From a checkpoint of a small transformer trained on Wikipedia: 3742 steps.
MLP neurons of a small language model. Each row is named by its layer, matrix (gate and up: input weights) and neuron, and shows model dimensions 48-175. Each number is 128 + 32 x the weight over its row's rms, rounded and kept within 0 to 255. A neuron's up and down rows have the sign that makes its largest values positive.
After each neuron's rows, "fires in" lists the words (lower case) most often at its 100 highest values on Wikipedia text that the model never trained on; "fires on" lists the tokens most often at its 100 highest values on Wikipedia text that the model never trained on.

L7.gate86 [176 123 109 135  94 110 137  99 105 107 133 118 146 126 107 189 139 217 169 146 155 123  66 185 107 107 124  98 100  99  92 103 106  84 143 120 129 147 167 174 121  86 127 134 109 169 114 212 117 110 149  59 121 169 142  94 157  80 162 105 135 148 109 127 139 161  86  82  81 121 117 142  81 104 169 158 143 102 114  48 108 116 154 152 183 154  96 148 144 135 141 117 145 123  99 116 116 170 125 145 107 153 113 125 110 113 171 157 124 124 121 209 165 116 134  89 152 196 159 134 116 157 119 101 139 103 186 108]
L7.up86 [149 118 142  93 123 164  98 153 110 164  83 173 119 164 116 166 123 165 104 151  94  71 131 110 101 110 130 154 100 170 163  20  80  98 122 135 159 104 124 125 147  85 122 122 153  71  85 149 118  85  95 179 171 117 148 141 113 121 137 134 102 123 173 106 114 107  70  72  80  60 134 136 153 117 178 157 161 102  49 130 184 128 116  95 123 117 143 105 133 117 130 127 175 188 186 148 115 146 113 126 131  65 173 161 177 125 101 131 191 151 167 128 124 102 103 146 142  81 104 118 106  95 118 172 131 134 139 136]
fires in: "was", "were"
fires on: " was", " were", "re", " tra", "i"

L2.gate385 [137  74 127 109 147 132 140 112 136 104 107 149  46 169 132 167 130 105 103 125 130 108 138 123 123 170 125 147 148 160 161  68 177 140 126 119 156 149 126 133 156  85 138 109 130 123  89  91  77 103 121 102 141 111 134 170 158 153 163 144 126 176 135 111 164 123  99 126  70 110 122 104 125 184 149  65 122  97 114 116 150 149 169 121 147 219 150 131 108 120  67 183  82 128  85 146 146 144 122  58 105 151 139 185 171 134 115 172 203 119 118 106 134 193  93 149 153 195 119 115 140 152 103 113 145 132 108 105]
L2.up385 [123 163 113 107 160 137 105 117 102 105  73 126 132 167  48 175 112  75 180 169  80 177  78 144 143 126 131 126  96 123 107  43 130 125  76 150 107 112 108  93 102 115 109 133 169 131 113 128  65 109 165 155 145  59 106 157 130 114 131 108 125 166 122  29 124 126 109 131  70 115 154 159 149 161 114  87 159  37 185 105 101 131 145 118 116 155 119 137  95 110 119  90 120 126 128  86  97 172 112  98 118 133 102 142  63 106 127 120 155 132  77 181 165 129 154  71 120 195 154  85  64 113 145 111 190 142 151 102]
fires in: "has", "became", "had", "records"
fires on: " has", " bec", "ec", " had", "iver"

L2.gate177 [160 112 158 134 155 156 138 185 102 118 160 111 139 139 113 142 136 124 188 119 138 114 111 160  81 177  92 125 123 122 124 123 101 138 148 153 133 106 169 156 123 131 143  88 100 118 153 143 142 135 140 113 125  58 196  85 119  98 170 134 182 154 113 131 161 116 137 115  99  85 151 124 100  99  58 133 113  84  55 124 104 108 214 114 126 147  98 139  82 151 128 165 136 133 168 145  73 109 172  84  81 143  94 171 146 221 118 152 155 147 160 155 133  80  83 133 161 156 112  79  91 134 142 112 158  82 144  93]
L2.up177 [146 148 169 141 111 127 192 124 142 170 140 132 186 101 168 114 142 114 148 197 158  73 156 207 111 158  61 161 144 137 135 149  93 142 152 124  86 102  99 109 109 146 127 116  71  91  94 150 177 150 163 130  83 110  96  58 157 114 159 107  98 134 100 188 131 144 142 129 176 167 134 106 126  77  82 145 109 162  95 126  89  70 146 113 113 121 119 124 107  90  96  91 158 181  82 163 100  78 107  84  68 151  86 135 145 175 102 157 133 131 205 155  85 121 124 122 185 128 113 136 134 161 117 109 214 136 192 116]
fires in: "of", "college", "private", "prime"
fires on: " of", "ge", "ate", "ime", "ff", "ad"

L2.gate231 [115 137 158 141  98 153 118 163 166 128 132 127 124 169 128 131 134 139 129 116  74 152 115 169 122 123 163 126 130 130 167 107 136 105 132  54 129  74 190 113 111 122  70  71  50 141 129 124 106  94 153 102 165  85 138 118 159 126 166 131 106  97 145 189 125  59  87  73 171 197 136 144 151 147 134 137 134 102  85 113 131 110 144 113 100 147 108 111 125 176 120 126 138 169 127 151  79 104 117 138 116 184 122 118 117 220 144 132  94  62 129 123 153 190 116 147 184 157 107 124  58 104 180 136 148 107 124 137]
L2.up231 [150 101  87 159 169 107  97 146 100 145  83 154 181  95 116 189  78 142  88 116 134 100  79 122  76  83  97  88 106 149 113 104 169 129 162 169 131 106 165 139 116 124  99 143  96 119 131  87 123 158 132 188 127 152 148 109 115 156 103 138 128 140 122 132 165  83 195 175  68 135 109 133 108 113 155 182 163 132 151 147  99 106 108 114 136 135 134  83 157 125 135 111 176 168 100 102 126  71 125 154 106 139 108 114 161 136 118 189 153  36 102 109 173 150 156 125 106 159 142  58  70 107 202 127  87  72 132 152]
fires in: "of"
fires on: " of"

L2.gate2 [136 101 124 127 117 131 178  30 192 131 107 102 148 152 152  81 157 136 116 102 157 105  88 159 108 107 148 104 121 115 110  61 201 167  90 120 105 111 167  99 150 101 118 182 147  98 123 109  85 149 169 107 156 101 112 137 125 155 154 104 138 171 132 182  63  58 130 144  97  78 186  95 126 146 128  74 135 154 157 152  95  96 121  61 105 118 224 101 129  85 163 175 136 184 170 106  91 154  94  96  71 103 142 138 201 110 139 187 221 142 176 107 121 149 145 130 163 116 135 122 149 121 122 107 175 134 167  99]
L2.up2 [ 85 138 121 131  92 162 166  96 112  86 155  92 164 194 148 116 142 138  65 180 142 142 161 170 175 130 199 153  95 116  96 113 192 132 164 101 118 152 135  98 146  76 106  83 124 152 129 105  89 139  94 147 113 133 130 191 125 163 106 147 170 143 131 125 107 126 139 130 162  75  90 146 136 145  46 129 189  93 178 103 153 147 157 187 147 131 130 151 140 143 137 188 183 128 158 100 106 124 112 191 166  83  97  92  72 113 152 126 135  94 158 103 124 134 114 105 114  94 131 141 141 143 133 122 122 173 152 142]
fires in: "with", "without", "dry"
fires on: " with", "ry"

L8.gate352 [116  90  69 119  80  79 162 140 145 118  92 146 155 169 169  90  87 132 117 168  95 126 122 135 114 152 141 159 100  49 189 115 151 148 138 112  71 104 128 130 142 155  86  89  70  85 161  76  92 101 116 177 112 121 130 198  81 121 182 162 152 147 135 102 157  64 179 152 167 160 131 126  81 107 126 124 175 167 153 108 146 160 209 129 111 125 116 136 125  78 142 103 185 178 131  82  89  88 154 125 132 177 165 156 120 119 144 181 173 119 191 210 179 155  69 145 114 139 169 160 128 146  78 126  95 138 152 142]
L8.up352 [109  67 179 112 125 111 152 135 147 148  77 100 151 112 180  68  59 118 101 174 179 107 115 107 145 164 123 159 163 118 171 143 150 125 132  98 124 138 109 163 133 148 108 139 112  85 150 101 127 221 143 165 106  75 189 146 100 121 128 129 160 109 153 175 171 153 105 118 149 167 128 117  44  84 100 101 168 115 124 156 168 136 132 129  91 116 143 113 148  94  86 171 148 169  98 123  62 139 121 126 109 159  96 127 206 223  79 118 115 175 180 186 131 177  93 128 156 140 125 148 149 111 130 118 155 126 168 119]
fires in: "of", "from", "to", "about"
fires on: " of", " from", " to", "out"

L6.gate475 [133 113 120 187 114  81 106  73 125  90 109  52  79 122 147 161  86 138 112 143 153 110 110 133 104 151  48 146 139 102 115 134 125 160 157 142 102 170 159 104 103 108 144 173 141 123 111 129  53 167 127 128 109 140  93 147 119 121 134 158 119 104 205 145 167  57 126  79  63 159 125 135  79  55 118 139 150  95 115 150 113  91 109 107 135 154 184 141  99  95 113 150 106 175 102  93 129 169 174 113  95 134 122 151  93 131 109 102  94 161 194 113 123  96 128  67 123 168 221  88 123  73 113 136 118  75 118 189]
L6.up475 [ 80 102  84 142  73  95 115 179 112 162  95 110 151  80 112 100 120  82 120  79 177 156 122 150  80 213  89 139 174  82 170  89  87 194 119 111 156 122 133  83 129 151 131 109  79 126 133 200  99 136 120 161 126 124 109  65 126 112 128 126 125 221 118 131 150  79 179 112 148 158 105 156  34  78 146 157 147 142  86 164  89  84 121 115 112 169 149 114 145 128  98 109 139 103  85 164 105 134  92  85  72 115 151 171 155 119 146 113 101 136 166 137 133 124 140  79 114 123 123 108  88  89 143  83 109 101 165  68]
fires in: "best", "democratic", "academy", "party", "boston"
fires on: "em", "est", " ass", " Part", "ost"

L2.gate196 [167 120 166 175 146 100 173 163 113 171 157 152 120 103 106 124 106 111 148 160  87 111 191 112  95 141 113 176 138  66 109 146 133 143 110 144 115 159 214  85 118 143 166 174 105 117 116  83 105 163  88 106 130 182 107 125  38 142 149 117 138  58 162  85 106 140 153 196 115 130 202 134 137 127 135 138  99 114 135  91 125 127 192  99 125 158 162 155 119 160 143 137 119 167 136 133 185  85 152  94  86 124 157 150 121  58 114 182 162 148 140 118  98  93 150 169 150 110 118 155 121 122 136 140 136 126 171 128]
L2.up196 [ 93 174 185 177 105 126 115 144 101  82 159 181 140 134 105 167  64  84  99 122 103 118 121 109 102 141 157 120  96 205 128 113 115 146 149 157 126  54 111 124 135 155  80 137 105 110  81 106 141 125 118 120 147 125 155 181 152 169 124 127 130 104  75 159 113 162 206 144 213 175 107 134 107 171  93 132  70 128 152  92 130  73 142 143  64 155 154 126 107 118 127 134 152 126  95 212 171  84 152  97 140  81 136  39 150  56 103 176 129 156 125 136  96 111 131 120 148 134 113 131 129 147 108 136  92 137  87 150]
fires in: "but", "or", "original", "orphan"
fires on: " or", " but", " Or", " wh"

L7.gate77 [145 159 147 143 150 118  93 108  90 104 128 107  72 134 150  87 102 163 117  97  97 164 138 121 115 112  81  87 110  91 128 142 102 140 134  84 113 140  65  39  93 104 152 123 150 136 140 129  48 112 117 117 141 107 124 127 126 158  83 109 161  62 118  57 132 167 163 177 128 127 105 156  70  78  69 168 103 164  69 112  62 130 111 120 154 121 122 120 160 166  87 172  89 136 113 186 115 116 128 166 128 146 157 161 104 143 139 126 182 133 184 168 144 189 100 133 135 124 162 106 117 154  85 178 153 127 181 129]
L7.up77 [123 154 123 135  93 171  94 143  90 127 157 146 180 130 185 150 121 110  52 117 111  94 169 149 177 114 118 105 156 115 155 165  88 103 150 148 102 158  87 139 165 110 157 144 108 196 148 125 157 140 127  80  92 149 162  77 132  50 160 139 139 101 143 118 142 120 169 113 137 109 117 160 108 133 106 106 129 169 229 117 137 164 167  87 135 176 103 152  66  90 160  84 122 102 108 110  60 126 107 178 148  69 127 132 154 142 110  86 185 121 143 178 112 110 120 134 150 110 101  88 147 147 151 129 135 142 175 138]
fires in: "first", "final", "only", "last"
fires on: " first", "inal", "ly", "ast", "p"

L8.gate172 [145 118  93 134 148 144 163 104 118 133  93  94  68 198 176  60 134 124  93 225 140 135 204 105 146 159 143 139 155 130 122 130 131 133 189  56 120 189 175  91 198 111 181 123 118 125 153 128 114 177 184 124 116 171 164 169 111 135 102 107 131 121 121 148 157 139 186 156 173  96  82 167  92 176 119 157 155  78 148 151 168 140 163  94 102 165 134 139 144  92 136 158 131 111  66 133 156 147 149  89 179 154 161 133 175 119 161 139 203 129 115 108 138 116 127  96 138 141 163 112  97 154 126 112  68 157 149  63]
L8.up172 [ 99 103  99 147  92 145 173 121 135 117 108 138 114 123 191  84 107 132 149 145 117 197  87 156 198 129 120 128 145  79 173 106 115 151 133 145 125 125 155 155 129  95 126 134  97 139 142 148 112 117 172  91 154 184 130 128 195 116 115 113 173  49 122  95 100 114 183 136 148 130 105 129 131 206 118  66 179 129 107 152 135  95 170 137 159 122 151 149 129 126 118  94 124  98 122 180  87 174 166 141 148 123 155 176 124 159 114 160 144 175 148 177 103 111 129 134  77 161 106 126 107 120 164 107 136 155 121 140]
fires in: "with", "without"
fires on: " with", "k", "ith"

L8.gate152 [128  98 110 124 118 108 146 120  96 197 179 162 109 133 123 122 175  50 126 126  78 139 126 119 145 181  81 116 114  99 133 115 104 140  85 138  51 125 166 155 107 111 183 127 115 173 153 102 159 112  86 138 123 144 162 176 107 108  49 126  93 130 121 120 165 133 132 104  68  93 167 120 107  98 118 139 112 116  37 155 202 141 110 120 136 146 123 114 166 106  80 109 116 143 141 123  77 168 126 129 141 135 141 106  70 139 118 108 168  79 156 182 126 170  88 141 139 145 142 145  65  64 105 124 106 109 130 100]
L8.up152 [ 83 101 120 144 128 114 118 127 158 166 134 149  94 116 130 209 102 131 106 125  95 136 120 162 124 103 108 141 140 138 148 142 171  57 132 159 103 135 162 100 148 145  79  98  98 147 159 180  99 121  91 140 137  89 131 129 133 119 191 158 190 134 176 184  88 118  63  89 138 157 135 112 108 163 100 167 145 111 129 109 111 132 147  90 121 126  53 126  97  82 124 179 115  77 155 179 118 116 133 153  85 118 136 169 177 114  85 104  75 141 208  71 141 101 167 140 176  73 150 129 166  60 129 151 118 102 182 113]
fires in: "was", "were", "been", "are", "being"
fires on: " was", " were", " been", " are", "ing"